{"head_dim": 64, "norm": "rmsnorm", "qk_norm": false, "bias": "none", "init": "normal", "init_std_qkv": 0.0351, "init_std_down": 0.0503, "optimizer": "muon_variant", "beta1": 0.95, "warmup_steps": 200, "decay_shape": "linear", "seq_len": 1024, "steps": 11640, "dataset": "wikipedia_en"}
MLP neurons of a small language model. Each row is named by its layer, matrix (gate and up: input weights; down: output weights) and neuron, and shows model dimensions 16-143. Each number is 128 + 24 x the weight over its row's rms, rounded and kept within 0 to 255. Numbers have three digits each. A neuron's up and down rows have the sign that makes its largest values positive.
After each neuron's rows, "fires on" lists the tokens most often at its 100 highest values on Wikipedia text that the model never trained on.

L8.gate65:140098101094119115111143139140129134105127121142158107151109147100136132106098106132118110148113114106108082162073089135142128099091144155114193110163104154147118127150172116106122153099096126100180118132157120120140117092132109140113080124173126123110115189104143158092128127106173075151140137143109101156105116181098143138117126138116126156105141115104138147120118112120081140152133
L8.up65:127128129170160108135134139132115120145142122104124131183112123132107122176112134170163187107144113160139194136105112142116099154070091080140081104117124059171149101122102139123101101107094133123143140136078124118145126104121116114142126098153119133131148153080108115165135141122163127099120129153119110110097160109149127087131135125144110159134142125103169128131156119109121128159079
L8.down65:149095137134155105126122116158098125108151103118154102134122141116192147091113106132124092098129114086117114142073091129108140096120145162123181141179114176137144143141161110133165139128130104078143123104152128114131131159126174118105103119139109153089121170123143135082163133097144122184129181131130100147163167143116121171122132087144144160079134102099127144127087117108143134122167
fires on: "if", "u", "ep", "iv", "ay"

L12.gate113:110133135095158111088132097130128147143069144122157104151127092144074118159127093150160106125135140113091119129147181083144099138156135165124166120174171112155151120137091151131110143125101145132097144174144097093095137166139115148132117181145137118124131096117136077096137129155095095113158137129141083143169110125100125116137093117112114110121108141123106124101095106144157145137143
L12.up113:141179156162169112124093145152158155144120143116149123142109121079122130145099200139113112118093132099107092118111082130163110143139125143122152143135138139166121113132139135165118105147112100107143127125167119124131167141157137099137141164112110174122148107170141071115056101144141133164169136154140135187139131155137135167081131110116104127099114116063132145118113084146103157125128
L12.down113:176128116124170132158165127094105132079156139169090132126096117116135146155136137074141138105087134136132148129186128172150118151117127137136133118127163137115118115092130126114172138166174095089122116103104140140141179138179125165120136143119077125176141158153162117121131131143170116131156113139111179139108142108132108149093154139129122131144101086123130152124160093136169140110089
fires on: "ob", "u", "an", "a", "t", "n"

L4.gate41:122055106111124120113127124099136117108107136145152132112161114093163102099109095071129132100126104164177097111116145150105119122120150169127120142156148160130149143158145129151122130144119120105172124080127178159138152143111111137132151162170103144149092108126165180160127172145129085158140136110119142139155128118125151138120085124132126161093141111112106182138153135089115129146093
L4.up41:141067091133121105095110114090143151131108155145146137103167128099178113108133086066118141091128112150157100105128160146124144121134152164120129129133161160127143126157153125148126125149116121096174138090118188128124149133114108138141142153181100163130098111133139163151107161156104078145143135139111147115144146122112136146116114108120116152102148117115098180145145128097109153146091
L4.down41:094068118099121120126125095106129151123120143112127115107146094134145094104165086117135181146113120131137099128108141138114092134154111162117155201163162113134114130174114099149125136124121131127130107097136138144132163099156125116144114165147151123119118104114150177142159149143116103149121128104126137168109138103138127099128138134103152117105138118147161117163098149109101117142110
fires on: " ", ".\n\n", "\n\n", " |\n", "\n", ")\n\n"

L2.gate154:172114172141137119126119151129161134098128093162106105092121137151120148091158105112136132122077138106097185140136129133146108083135142100127135148135175163162101130139139141132140152128124106135154116101158140136145092138144117132132112147116133163113107142142132120130107156094128165136058099098132136137144101106071124108195084160127153134094112109118133130129159153136121136124155
L2.up154:123135141133125125126180132153146137082121144146147155157127110127124116126050131130144109101125118189182160132139138121133091143144098136091149126128111148123122149126110146139125160134143130070108125079156120112187166123136154141139123177142125106110103127140105152195150107129143190134183117139106125127125104131100136114123117149116136093165161101136096104154135102101126118140104
L2.down154:129128091108142109136120150079145114157147091133141103137127098150126096133149111108123067111132141104084126178135096147167143096128107133144121124143146112105088112122089130141133156110139147151129117132129135145123092098169107129157186162125102160156120055101127108128154133120135081126102088149142116144119194139144122091102096122162120159202126138134114134160161108112118151104111
fires on: "ay", " La", " par", " Gu", " camp"

L7.gate65:127109131071121132121110149128150123123098119102104131140098095129134094125135115172152098128119138158128162102112139128144112151084172117156143126071135169089135158129150140104125134117127078134147152120140161119138126131150123131102131124138130123128098158121171123162118162111105092137114115126151121108120160139117152130141097153120156133113153125113074112142113147112161126138167
L7.up65:109148125084148129147132152158130086124098116118081130151136110121104093195159128151161088104115149106160139100141097136104114097144141141142150114082123145122124135125132151089162113127145127096134173092116120127126118129138112146105162133140158120093135126123177116154112110103111143102138154145173137116161133155108120152164112146158145126128136146093124127135125141106163118111160
L7.down65:152147160132173157149131130104171157110112151125117152158143126111118086127120133150091156155140136134111141068117151130189126130121138117139176101130103127151113119134129135106110151111141116075196181123121151092103134130145156166163141095158104127129105141118145114105136121122126135149141109105134137084118140115120194108162170120144133154134141151098105083153113135147133144150138
fires on: " end", " start", " return", " number", " join", " open"

L3.gate113:123118119127134134129110143145146176093123115111081114130105118127154130102102121126141129129122125112077113130126140102120153109114144144124150125144127143138134006200112108122156095133118132134133195146132115117126135131099129129134128153138123120115147061125069125146085132131125122130139126130125135133112111135117131200124139121085144113102135175164101137109136133148104141144108
L3.up113:133111127134108138101162110106128108141131193126133133116093156101120138091139147092136123120136183124113144139138141101120124127130114123143134123153127142132118112162136111126137150120092155102141151183130123103124140140107132117112126122088111113141130100118079138158119119131125122119141096123130137137109100141124121160108134118076160208136123234136117135132135119125109141151181
L3.down113:115095135128121129124156120105147135129115084118121128151097154087148106111124159133164121147135137090097130154124112140122133180148127108166162114144139115123112111113158114128125156113123151090102164172128093129100107130147106114162140101117160075133133134110121130167098111126159145095118107117117138120150138167113091126153151145088130119117128139149125124131156150161124096178141
fires on: "per", " New", " comp", " def"

L3.gate130:112124141156103127099110123139139143082114109128119164126110111115116109143124105090176119152105136080121104128094141106091136132118178121113105094170169111144129135097081103123128146122116112101090109126122113141133150112077148124108116169158150123077127119120143095152133088134162141092136119120118101091171096123112108146105143092154161112122138133130188112128150087129113104128124
L3.up130:120122139157096130116137128132136133111125136129121171123115116118141122133135114069157113147100158086116120134099147124093135156127176121104104089152144105127125140100082113103103129110119111101099105154118111126108165110088136097130116177137134137098129104119127109155115079127153143096129125129110098100172094111113119145108153069146175123117136106140191115121150089124112128129099
L3.down130:127127136140130111086138084113108138118163114175124186100117112114136100141149139096165117145085128091135101107121164076133130107129164100093105122168111125151131142097119096117102106137141167091089089129128114125099138142093171120089120183122156089108107110147117132120112096162182175098122158107118122122133099136104149112136145101145138092126123099116159122104120143096135091111135
fires on: " oper", " en", " educ", " service", " prov"

L4.gate198:117105144055173122114090126143144150104113139131114140132158116156152126111111126165116142103140136162167136128136129102164096133102122139152134137187135164179140110127146128118136100124119142065159143066139131114082138112134147138091128113166153132190113135109139142167141117109118131172126136126079146106140112158089139124138118147109134122148100150128154146152131134128098178148121
L4.up198:106128093122090158090091156118109111094139113175125144151132091144061116154108133135078120153140120150142117127149126117142137130099129138133112129139178113150102119074116156129143124116106139121139149108148140125145132097141101124131106167132153158134156113141099150148131136131131133095084121105134131138147121111142121146120126142141093114137120096113124113153149147089082154136096
L4.down198:117145104108129135106127149138123159142133131174099166197166160155080130098160068127143171111096152162180165093111111122173149145140130157151103127176118150137152111126126081118165142148141117114150110125129133151117130151109147164134093155144149158159134112118142136132132144108121141119107140123151133159153131104139128148134132118166157105166132128117103155170096130127125119156121
fires on: " |\n", "===", ".\n\n", "\n", "\n\n"

L3.gate69:091107124144135122107111128137107130064142096122122111159108147109140104184116093099136157119124136057104206088135122110138121114088183142149154104153154176145126090172129104154097100097121135138102129149102118159106142119114138164097140125080123111128146162149082148126128108131139133180133110126129147138122121124112100128114094143123128166089094119135163113116108094168121101121140
L3.up69:086119129152138118093089119127128133074137090142085115122140133124126093183102130108143158116139157073096157083119118114132134138084191131121156143140149173138120133135134106152097085109106138145097131151145115144117128122170137146095143143086149150130148156141125152131132068115122129166131109115110137114148139127097127111098103132115151150087115120118150061123090102174098101118130
L3.down69:117129133139122102118153136091110133129129103131098111147117173136054140122112128107084084097158147114123136135150139090124169116118137127145113151157098122136153132113089165108135137105139096103112159200101149153106157076155194114093114099165144140115082139119145166155141132115133184143137124138142104118115118098125145138136141127143093115123134137096188145115173129117141156137132
fires on: "-", " head", "artment", ":", " Off"

L13.gate294:121153113145122129147108185120140099119160124118132143117123131148136157153178118117153137110126104113157149116142134144107138135121128124122110127112141078096122135118137173102157080131117147119121136129149170110119130099086133125152150147180105131102120102138145115136151130134136137115149139117137096146104145126130125121183120160121105146175161141099141105104131093123090059098115
L13.up294:120118124119146178125135157116122137117117167149125094160125145135124134125138122128107154161116108142135122103131105114148083138140148133101104110133092120101148110116115123143150149136115111122121112151129102141086156148109107112137134142177128160155161112154137126128137112124156123151113149119049159123136125099142094134095091079176153138080154129145157100080146115109154146152136
L13.down294:133128100137105142129117145134123112178116094132110151123077130141130136082125113122082134119152110098128104093111150130134080135148176173116164134142089126165120126117123149175148125145135100116109099114151133110129139104112111089125085167167144133147169169150117165168174112147157152097149110162131129129113117104143101107115114136135130179104165121139157112069170138165116102111086
fires on: "ens", "our", "ons", "ent", "arg", "og"

L12.gate396:128110121107134162107116133110118110123088101129144118110130138105157098098138129192119119132093116117179137126115144150157124071128097158155114145145097133111154130113161110077142133144090112139096168099146133117101180149132065134150162128083088128140083106156132105142100135138105136166138117158130142142105097189131121146118136156140124134149087136102147178198120125115120135133145
L12.up396:161142126113091139146138134098111112133107104155148128122083077131121145151084110143161113094122083110100101118154115132142133148089118110101102155128153096079097138103116139183200115069087095163101095135133098109126108129155160111140162094106165125139105113153138155161108138080117112114129148118129136136130136114119160099121131166093103133112099133139098117155138118116135127124104
L12.down396:140141108129130123115092112120135165148141177115161129155173164115135116141178154128079179119131126115137163112122094136111156090161126148142123111143189138174178102162115113124123145124162119117138134161155180121101117139126146101131176125145113145157169127136110116170120151126142119168089169102114097107118117149147127140111151130104119131112135155180121168134147109163112128114152
fires on: "\n\n", " |\n\n", "et"

L9.gate4:157158117161156141153070128133147134135148135114124149082172163132150092114128125138121179095078105169145116119094103112097136108140123114131134152148121092130090147176124106131123113121082129126117140110103105149134091129114129158115159175140148163142173133186136084128105116110120152161125130129080127099124101090135131148113124143145123166123134142113098093103119138163175095152127
L9.up4:145107112150129113125049131091113123141119154089121161088134159105155151123114132137126170139100094098097126106091150131109133154128131132162119099121150087141115115127123130092141125135142084072108108087110121158165093135114091151093125131102069124101155147171141122106131107152120134153142130134125112120104174133131116158154090156134115163091122144115130143081134106113139106113144
L9.down4:127138143152127122090110104079107102160144135115101136077102098092149089083096122139120126139157128153158116109141122103119140093140108118086106147117120146121115133089152130151150140109151113114121142047113147136142127119110122132113100127127135146118170174151132121140158134133121144139056100145098096107105120115135162125131138149106144132136142132111143155129144160157130115148092
fires on: " mod", "ov", " mov", "aus", "om", "am"

L6.gate68:105114149131132111163090160118140109105111127107168165127145128131114092123133057093113147149184122157156125180116120156129067166129121149110135101152111109107101077133146143131095126155121096145110096123123168152124141119134134147101118171110070136153151144104102118121122142145138123144125113093078145091142089121129098162101124134143141090103133162127188108149132135102149125145127
L6.up68:169106156129157151141088134092087125104124136130131164102158111169151100108144098075172122123171099093133119143115138148134106141142124133115140129120136135108146157159117104157142104164114141143092128115153127158167153132162142148107118157110091138161142166116130123141108124163093127120131087077108156155137098092118117144094141156127136102126121131117155138137117118113130171152170
L6.down68:100129094125121117119127104096096153134113114148143187134156094140133136118178116154126156149159141139140127192126136079136091177147092131118138123138138152108137115118125155131133137157122142130126092179149171140174146162115161125136131150148151149118140127125170184100168169177148110141120076124135151091137107067124145122132108117129100098140164139150189117173144103110112106126136
fires on: ".\n\n", " att", "oc", "\n\n", "oss", ").\n\n"

L12.gate80:116090106153160166100118185159110137080123145100157131142123119120103106128115122139149076135120155156120120123100100127118165126078107111169129111134094160107116104092138123137147119134157143134135116151145127109158111122170106103091114100152118123133137131149152120111146127126129122137133140145116112167077134065107166154128102149145102100162114137099077125131171125114104153104097
L12.up80:140160166166132129124174140107160090114130113110099118166119155153150169158136150151140140107141114148133141124138140167139124133120108148121133098139141110168113124136130142142117100203121104139139103150113112102148124126157127145124123156105127111140125143072152094086104123095166159124108156142152086137126115088093121147165126127136115093161114108141123107149144065126135139112161
L12.down80:135106163131120117122120117125123143142104135135150156167174144095136124160103156136175136108157152136142117134133094130153111119114133143149137134129114133096130163121112114191132121134113082081139110107126116099180149130140184097112098092127162109141149127120178145138125107141107121143155132147115149158087126121139090135079133090125111125084133095150133136118060124126139150112107
fires on: "ac", "ad", "u", "iv"

L19.gate169:154095118167126163129142106152149106114094159138098144117130117153132133084115134101115093126089127166134169112142150079146157116106143151126061127088086135156118187110121158046118127100120166119127064150137105101156125131127151119156114171085134096085181171145124121144091136115115129135168132099099145132130110097162099111104136131119159116125114156106087169126136119149123127151115
L19.up169:124136133133156157130123143156099115109065117156121136111144111159131125134166117148074149169144084119108124143106116123130139129135135130113095070126118146139139158122108095153113156111127189120133133131105125179174154105089175087148141154150101144107143136141130132151118136113135144127142126117156156143107143126143127123105093135088152123108100123143120098122161117144132170131114
L19.down169:160130132150083129115123145151131114118124152121098117131163148153157116109108140146127158115107157114125097137148095128143095123096088154127132097145139144090169098138141139127150110157169117110107173133163114158124140106122159127150118136140188130141104097110167112103094139132139114126172125113076151089130138133141106148165105108111112095189138127147145145146123143104119117147112
fires on: " E", "y", "ir", "r"

L3.gate360:125088134155129123103121106176131136100117099152129133126146126091114119125132157063134153120123119107118147137139147173084082144123175136171092133152114121099145127150107103179067127163108157132102116123111117139084096117114121168117135176078128105166087142149116112100127131121141129121126090134092115160113095122115126109147141116094155145090121113169113079128104131148134125152165
L3.up360:113093116116168131130139147100127105103091124102136142090189124156104109119143118042146131102104141122121135144114124156134107128154096133178132129122107118124127139116126114135110085113101127182136155084123129156125122144153145135133140116132107123104119133128103121111084135117142115185104152165097118092097139132117113115135098111135169127094117147151118118108118104084138135090077
L3.down360:139142134106154118114130095055122149139128135068130147098162155178115133133129122103152140133129164139130104126095102117143161117149097128165148130161130140139141102094121123115134102094143114159118135140142121166139159108149151125095112087132115152133113134137136116080148157113113106138129126139120143137117131137121193101125094126143143138137168136136103125152132121104144128126112
fires on: "==\n\n", "ient", "artment", " ==\n\n", ":"

L3.gate59:129147060189119160114113129139090129125133145163091191153118166126119085137117111155121114196097124070107139104106186172130094105129136093104117173135173144190127129121145099090108118093122103149092109155100113149128156126122155118123137137118102131155092142118117132125130121103101156143095119131148064128148114114111101138107138160171115126118106113127129101128128140169134175113142
L3.up59:116132062192112149101138115197106122113107162153129192126137160109143077131110123144126133194101159070112103099121171158115122116149129110116117159134192179185146132130134089111096125114110127144124112128119116123138163105142146156131141147141125128165089148114130123127150147095123155153088120101146048135160099139120115121126145181142127114150120131135137108111115144125137175122123
L3.down59:147148080171052154125125104164130132119146158174124173145131117109143071119131136137134135171114132094104097105121158141139125112117123112132085179145174139151151145117133083102121139073131145140112066138110136128117118127111142153135156131156159115149097144089110158133132159107136176102093154148161090135147115137119100109117131162147112106130139115145117112114092135134114147122129
fires on: " en", " oper", " Air", " Roy", " Sal", " Cal"

L4.gate131:142152131152145131145123114097136080132113114151135158109135122144100185142143112131158112125128111139195103155150153116145111115150133114104141078111100062136133130119158115087119129177119108112116118111103140122122134189161131158154122150105103171148152144175103106114158126145057154141126121081093134142143088119102068135098083127150089112125128148131145102121124116124134117143163
L4.up131:150112148101143154138129107142164131099117102132117126124134098117141160137113154108140114088089092114178118138158122144126133148163156109068178141122155114107138107120127145102195108160151110138090147127158120156146121158152118137153165124083087157072138144151145135110147126165105149130135124121118152148131104112128106158071089131119101123113124136177154115116124090119136118146171
L4.down131:093130116140179100114165126129157145145113101156136162157125147120172148139150127117150134125146152080125142100119133169091101118155133110118173108108130117105134167139164149122125092180167103150075156139132142142161133197124131142146162106135126137142147129124107116124175151130089124125151099129134136129106103088145131136078123144152101150126139126114134123102161068069123101137093
fires on: ".\n\n", " Japan", " att", " |\n\n", ").\n\n", " la"

L10.gate266:102068147095118103113186115153111140159126149124163145127140122113142141138112116119125156135131176158131118112142145112108156082161101138114150134141176117118145115100095147129109145094095138137117138172143134107117127137133158128089136164114085100135143125127164140116133162133137097140136088125117117159172149112153107186135131180136143143119108108138084156189116132101089127140152
L10.up266:136131111089103122116148141134156121114152125090128099131125104116121089139110139084172125137114119149136121115130134134094150147135110131137133146126122116121170097146147127147171140144142096150128111090106120134108129112143148079122146056154113123135132118134137157115149149177116147074158146145124143155143096142106120123145124121146112121107090098157143103118159135181126130168170
L10.down266:107098129145128151159163134172108129139104143116148187118132144112151132136075107156174120130142149110134106130119091135109145148118145143156172139092121132091166134096109107079114114128143096180127148161137163108125152125113133136112122171100141139138146152109116104083130116095158140117127131104152143139149135130175182173125126181098142138144111120106095126193124142103118144111151
fires on: "k", "ad", "m", "a", "n", " of"

L9.gate17:136126183119132117094127137129087103112099113102171121124116127149093110142138140113138101096103156157117125127094103095169115138136139101136113131154154126175118127138109122108093152150110142105137116134147104093143100128097162094145124127128137125144143103169135062137119142143130118155127146163131120157102112128135149103062063131125081109121145110152084128124120162091124107175115
L9.up17:175151142127156134152116120112101139098167140121092133141123078135136148065148138122114131127128145110158133079149095149110143125146093084132127129174145125152101098156126113088102133136177109132094135097175148109108113146095103115100103142125138107134098148106161144129122084103083140097130148095109131130115096124172160123086076138130110127139095083100119136124113140133138098127144
L9.down17:137115130126150143125138128124125120119122145152121115137093088093165120115151148159153154158113119136116136154123133130119125170100165086167129143114123143139125189130117144131163139149139152142147127161092126138146107111160115127142141131131149144134156166121119098113151127101189190087136101106100131097153153111153120138141158125106145125152116139092150112147137100128084159145110
fires on: "ub", "m", "th", "ly", "ut", "ult"

L19.gate240:156143145168161135139112119143117132127128089145104116092162088146128119117080149125132124121107119161175145124119080121097108135125172136179138131132116113136137102135099135108129143100129123120154143079107142133126182113182134099145129151140104102120175114132096146149132130125134113135160162113088163107141109091102124144134144117077121144105101121117128157120142082172151167142139
L19.up240:132142135114120104149111159138118115131106137147183157157080126089150103114140168150110167106098136149119125126116099117122103095147110119085116115136116097144140139125122121112123099112133119131104124121163130138159158139105111114128153108161125118043138156183120124114089083157097105095172133118103149127123143144146122155161130150127148116134106146120131131099133153167173153096093
L19.down240:129130179133157106105111183170101130118146125136103150112158107111128130116127126118157117092112168168147157131134158167107148105144113119120117136161165119112122100114169119164109107120105135140094119089187156110133163132113081106096128109084132111100126111118114131158118125145090118161150122133118093129154156116140113111162087124103143082129132150176138124153083108167134120156132
fires on: " J", "om", "y"

L4.gate24:125124121136149123157132105113141175120124143101152147098124101132087151137111129107143147126113120081174147120156149087149110124101165110114141085141088146130123118117125119086111160121103137101139130102158138117141130159094123124072125170145130177111126069151078090144151134122107163144157117171094124135124124096111139118144109126118079110163114141153135114126129126122116172166104
L4.up24:125120106124121114173123112112101181111124116115145161105120102148096156126122103124168156126124131074182153151125122095161083132105176137118159113122092159157114136103136128092132158143096113119136115099174131131164129125082129118061147200154130160131123083134106105154133118122134144110134167199115111128128115097112137128166118142109117083133118123145141106145146149154089136117113
L4.down24:141115134159104121135134107147115171135162142114116186114101109162079136115113126118167130141132103076140138104160126107098045130114150158121142138146090155135132108131148114134153152112123132134110119149139132138123114100102142126082150169158107122126154123145118111140113133163139146100126174182105104126107113094116128100179129134118091094152132144133114104116160142161102101128133
fires on: " ro", " built", " cre", " used", " pl"

L4.gate471:117099125113107162144175173112121109099110124123139162125156076155104149149122101082143089120126117125144115150148136114111085142112114096128089142104114075108142075137157142151129073114090109101118152158170132107107146098128107111131119120117108162104128137151110146189096080149122133122136141105130153149127171115083097170092150123094165059080095144134117122140130147116130153148104
L4.up471:159118112107119142178126144108083093113100140102110166104114137131142114092112131102118144112143128099128117146098130182118156148136111131113104144100129124125152113092167093134158113150115120133131181109121138115171095150127082124103105142123141140120124119134116120172108102154137131125145131110095097119104126133060118122079126118135130083094117153115179122141172146134154105153070
L4.down471:143134136129117137166086105087106107140132133126103180118148110115165124096119163153111147111117146107139115147138139130128143136133121118114155147111162161097122112105150139147156093181085124108143183136127141115190129146139101098131159114144134147089102101148123083183097161142171104135098139122106104126100086115121139094081107136137127120120155125097157101171145166111118120140070
fires on: ".\n\n", "\n\n", "-", " ==\n\n"

L7.gate378:134126123091128136154102112119140119127139145181141139079168121136126139107121112140154137109106140145110136107107146125137121141148118125103169170114125123119145125169154102123111123128164081106125132128157150152102113120074115135100094140169153151091088133101140138149112113111120093112149156108142106132132147144148123140133117180158172131121133139109133209146160143152114106125139
L7.up378:129124143101145133151094133118103119152148150158148124103152119154100118127126118129162145115100120141093121101093160138150118139140120124124149172084097153116151102174163108129140139121142077128101140121143144146107142121085106170117097138164140158113095125100168141141107118100127100156181157097149100122109151132123137124115089157152166129120140150109115204112114150106109114120125
L7.down378:103137149142119146169103150119108133147172112153116095115143153155115130150068131151152165105107129120105101137141150173119162154135130140144128164142108146128153126158165129157144160105161079132108103105154138147143169114114093098106137162142116152134099160104136139071155127144156117142098128161148135098139140148132143158087133124132117136205134122152092126082111139134127125129106
fires on: "(", "el", " V", "unn", "ight", " ("

L3.gate426:139082134121122154138146137137110177111108150129148147153138129123080134143146116054139101132099084111141122110170129127153136144104148121150140111146108178077142062103132121152149146129112118186088073143121144119139113134137106132129150120139083150136110209158124141096129127136121137131108137113111155111112091118120087136108113105101184116156118160118164104125109138153113108126127
L3.up426:133094124121146146130142150134148127096140110135140094128160112149148107074166138105105140122124075131114111105118117154117150129149161120158096135116112119127130166096139085105140132155110145177123142124144123169178110163108100105141142164121072106100143153161141154134145114153123139147118109089095155090138109105118129119123125138138132134097143156139125103146098131129107156142100
L3.down426:098143149106078153175122120149132120145128088134104105084141137107132128102082109137133153150191116135124105159124148163162163128145145081107138138096142120143149082163215129087110129138122133117134140150133154131110142150135147140148126151123142133093163115150098129133120103098156114162145116087110145146099142127128156144151140126155079173131132125149152131163130111132149108112106
fires on: "oc", "if", "ific", "ari", "The", ".\n\n"

L16.gate248:149127064116144127159093116094117168113133118081110122177161103128113132112169103103130166126160137095145114168111159131141116119098101123099129117155088102136121131138132116208147123161125100133130117154169116146101146142102150103132131103099107135160095120140105145086140145133161079127137122115112148133118107095157148134110102145133144108132173121103129111187151127143101111145162
L16.up248:080137163110166106088113105100113123141135106124121128152142125157136110114122095153071135112106085101132146148161142156088129081102149122112118151088148140130121114116116153177116103143135088118158163139133135161117108113110160088139092143125129170101145100082157118125140134147102112116120148110133113166120108123104129142129118132127157087091129101132193145175114111143100134153107
L16.down248:120114086094111145143090130099129182106117143115128134145131121124143146127163096145077156142110107103077137135107116132120113131072108140147130144187140136133134111162152124220096124151129100114130082157152106161109114094144128110152155146107087138127112133132117124118143172142129086130130092112136127080147164094135169144139125163086119139136124101135165119184162119137119120137163
fires on: ".\n\n", "\n\n", " |\n\n"

L19.gate95:147162090109153089136133088098147128143066144120082108148116164147144138123166127114138126132161118153140138165136134126130119105109148142133129113113098128152083175148136144119116163095179146171102116118125119114125132111142146125152102100154122149110174124156137141102128095112119160128132102121121126140173104097090087123114168117141107162116141132140109145143087084164102145132142
L19.up95:138100136132129114152113111146111135142122126150136165118123118101155149115139131140135086200135106106123135164129152120095118083129118135103131127129116116110140119109155148155101122142068126131177104137156091141109143096130123143106121148140141110087183144142121129100117073100088152088146127128141154081138124147136115130149159133131100151114084107129102142130123092152117138107130
L19.down95:086133096123109099110094141154129174156144136131141095095134125158118142141172159113172075149107141110152111133106172135139167118155106133184133126144129144132095129188123131105111129141145104098139120097132131125116116113132076120130110104139154114075141112124157119156140152155095161149164102124116105095124135126122113095102119114109100149084122078144103118097128122145119132044122
fires on: " y", " Y", "Y", "y", " O"

L6.gate37:122122112133128146145102107152103103125103140085098133149130134106152090114116161133115150096110097115163140148123120158129122109094144157125148143140141167164100076221140115127144127138105128103143141143135154141136136143136098120182143114123158105160122152138137151154117137138128137175078146165123134174126155152104134150149152136166142145189090092126135127145133113138099137124117
L6.up37:104130104126119139145111129163082105124132138102119131159131130137173104106119169135093131084100088144152134112143101157149139112102139154115150146100108131163117081193114123120159164104139132074120161154120126126150131126145120104176177096121131091138114116141156178142138149135109111179085098124113132198125129135122157132137175135164133127137125078121131121126126115114098147138123
L6.down37:141134101098133171148093138132071121122124140120147118112134112110150110146150134110088165099123090146126140136144146128134129079102137183127156130147172113175089086119142145132117148134102126100144094147139112102137134147132124097109140144138171106129100134133183152171093131133157146116117142082095123124157173133122112192134177155146121145118115094128125128138129101137111118158103
fires on: "===", ".\n", ".\n\n", "====", "\n\n"

L13.gate353:170174143158172119130142112177117129101140116110143146096134164141108162102130131103096151164097119115136123131138104110109108121119137147144171152143123091136146107133123150145155096125073142130159129110129159148128184123126100103183133130113079092115156140124113089093097139135133121090106145092131120126097134123099102107154161110126132118097136156133124125116121056106127123090121
L13.up353:147133084123145134095156139126097171118149171123098145130152091111100129135103139105113131133083113154156148093143108127120093129158128143109065126111121157136136096119122126119120133135138154148106116108159135124123119109114146132134160135135114160126116135124114130098075151156053123115175138110112150110109111141144111142100118134096125141116103109124132089124125131108176128177103
L13.down353:155172166119137143106157128126131142098137134139103156149149128147115126114180148157084101147127143118170116128171139130129091098099088205115125143157082119141157118141163149129099131145139143084139134164148122086124146148132139116163122162128059132145131158111130086086139181097110116152123142138163154118119087133140130133124101080175152132134127106146099122128138078119117120132174
fires on: "y", "ary", " Ed", "ud", "red", "ad"

L10.gate38:123107102157110150130095077130120109101122109151156164126114139109118160157113136163177113118123134078153151153130120143140155106110134193090130125148121102118203094109113123126110133104094119136098137150125116126113108177071104115103068120129110132120119098107096132122166143154102095115110128116135104153147129173155144101178153113116128141092129129169141125128096133169138113091147
L10.up38:161126132137168141114149081096111140171117104165157130145161148117142130176112132139136110179108079138124134122116120141092118143090123173142132128159134142154132114149155112112106156115120082151096102093123137111156173123113123116158125187131079123145142134135134141167103108087101126135149131125147091134134120138122110123082129101147164175113147111129132153128119121147118144130166
L10.down38:122103104107123131110143067100142130109150099141180148102110152097136106134102153117134117122114106096129104101087120148101168146127127198137124145150137168124141143124136101145137153129123095104139158127094174112124137131127133124178107103159140074134131113113151113101137139132144129100149134130133099135175107164108119133137130153082096117131112122143088095145138101135117170102093
fires on: "n", "ust", "t", " so", " can"

L6.gate76:120140130114075151087130073105113088136124103169189139125133117092128129109135099117112133078108118183095186146174067090098134157123123125158088200131120133146129103128160117085143120109135123115125154135146107144151130120118164112141152169137145149119128118085128132124115085107121120142156142110149149146106099129128101143135098151132165155106109144134134131132167178105121127101137
L6.up76:123172102167099102165172116132123155132155131156142134139143128141109166096183118155093131147133193158111086124125106150147136164138111132126176119098106105105129126098140123137138106091130110119091116178129088126106151099083142132109115160157158117106104136157152187097148132141132119114135144138098140110114114136119125109157107112107116104132119131125117163112128178131118130113164
L6.down76:124109104153132126137154120128168189150127117134093147127142146129128138118132118174144163151116170144157107107107155159166153101159141114089200134141109163112120152107105122126128120095124118129106136111140137165122151141132125143132075158158130090133136159142144117130162148119118138106144123136119125084153092128154182089111110127157124122201120130136111163142118154120142158103177
fires on: "el", "own", ")\n", "ar", " (", " of"

L3.gate182:123142118111088118093134113162116124109143146157072121126153092118189122132141135129156086118122109138163130124135136116141114141099130113097139119148096104117094145124156132099102091120110123132152152104116112154125140085121140103071153099130109138124179089102134153109114088120131134083154133096065105114166128128117139125138140156115193139148128129099141098142143172126189140096104
L3.up182:111139119088105112105117095172106124098137095146089125105165096097186144150146143125128115107122103125168115125121126154121104121107125110091169108144130140117095171109151122118143158127103120128156149146141117128112140118113136133090125112123090126133172125123163165106125100129133132080147131114112144133175126130113110126152149165140189116174127132138153120149148149152134138131111
L3.down182:141129162105120123099115100150085112108166124134100082126144162141147122109103137138129121125110114127108141108121150125110099131137117152131135146145155133125127108112138159148090150160118106151125127128127100163126133065141128129106108100129096117112170072100134114118106115131108101066146114137123111181142167123123134132182115154149163109166137132163153151105157118106148153086126
fires on: " us", " character", " differ", " result", "erg", " Gen"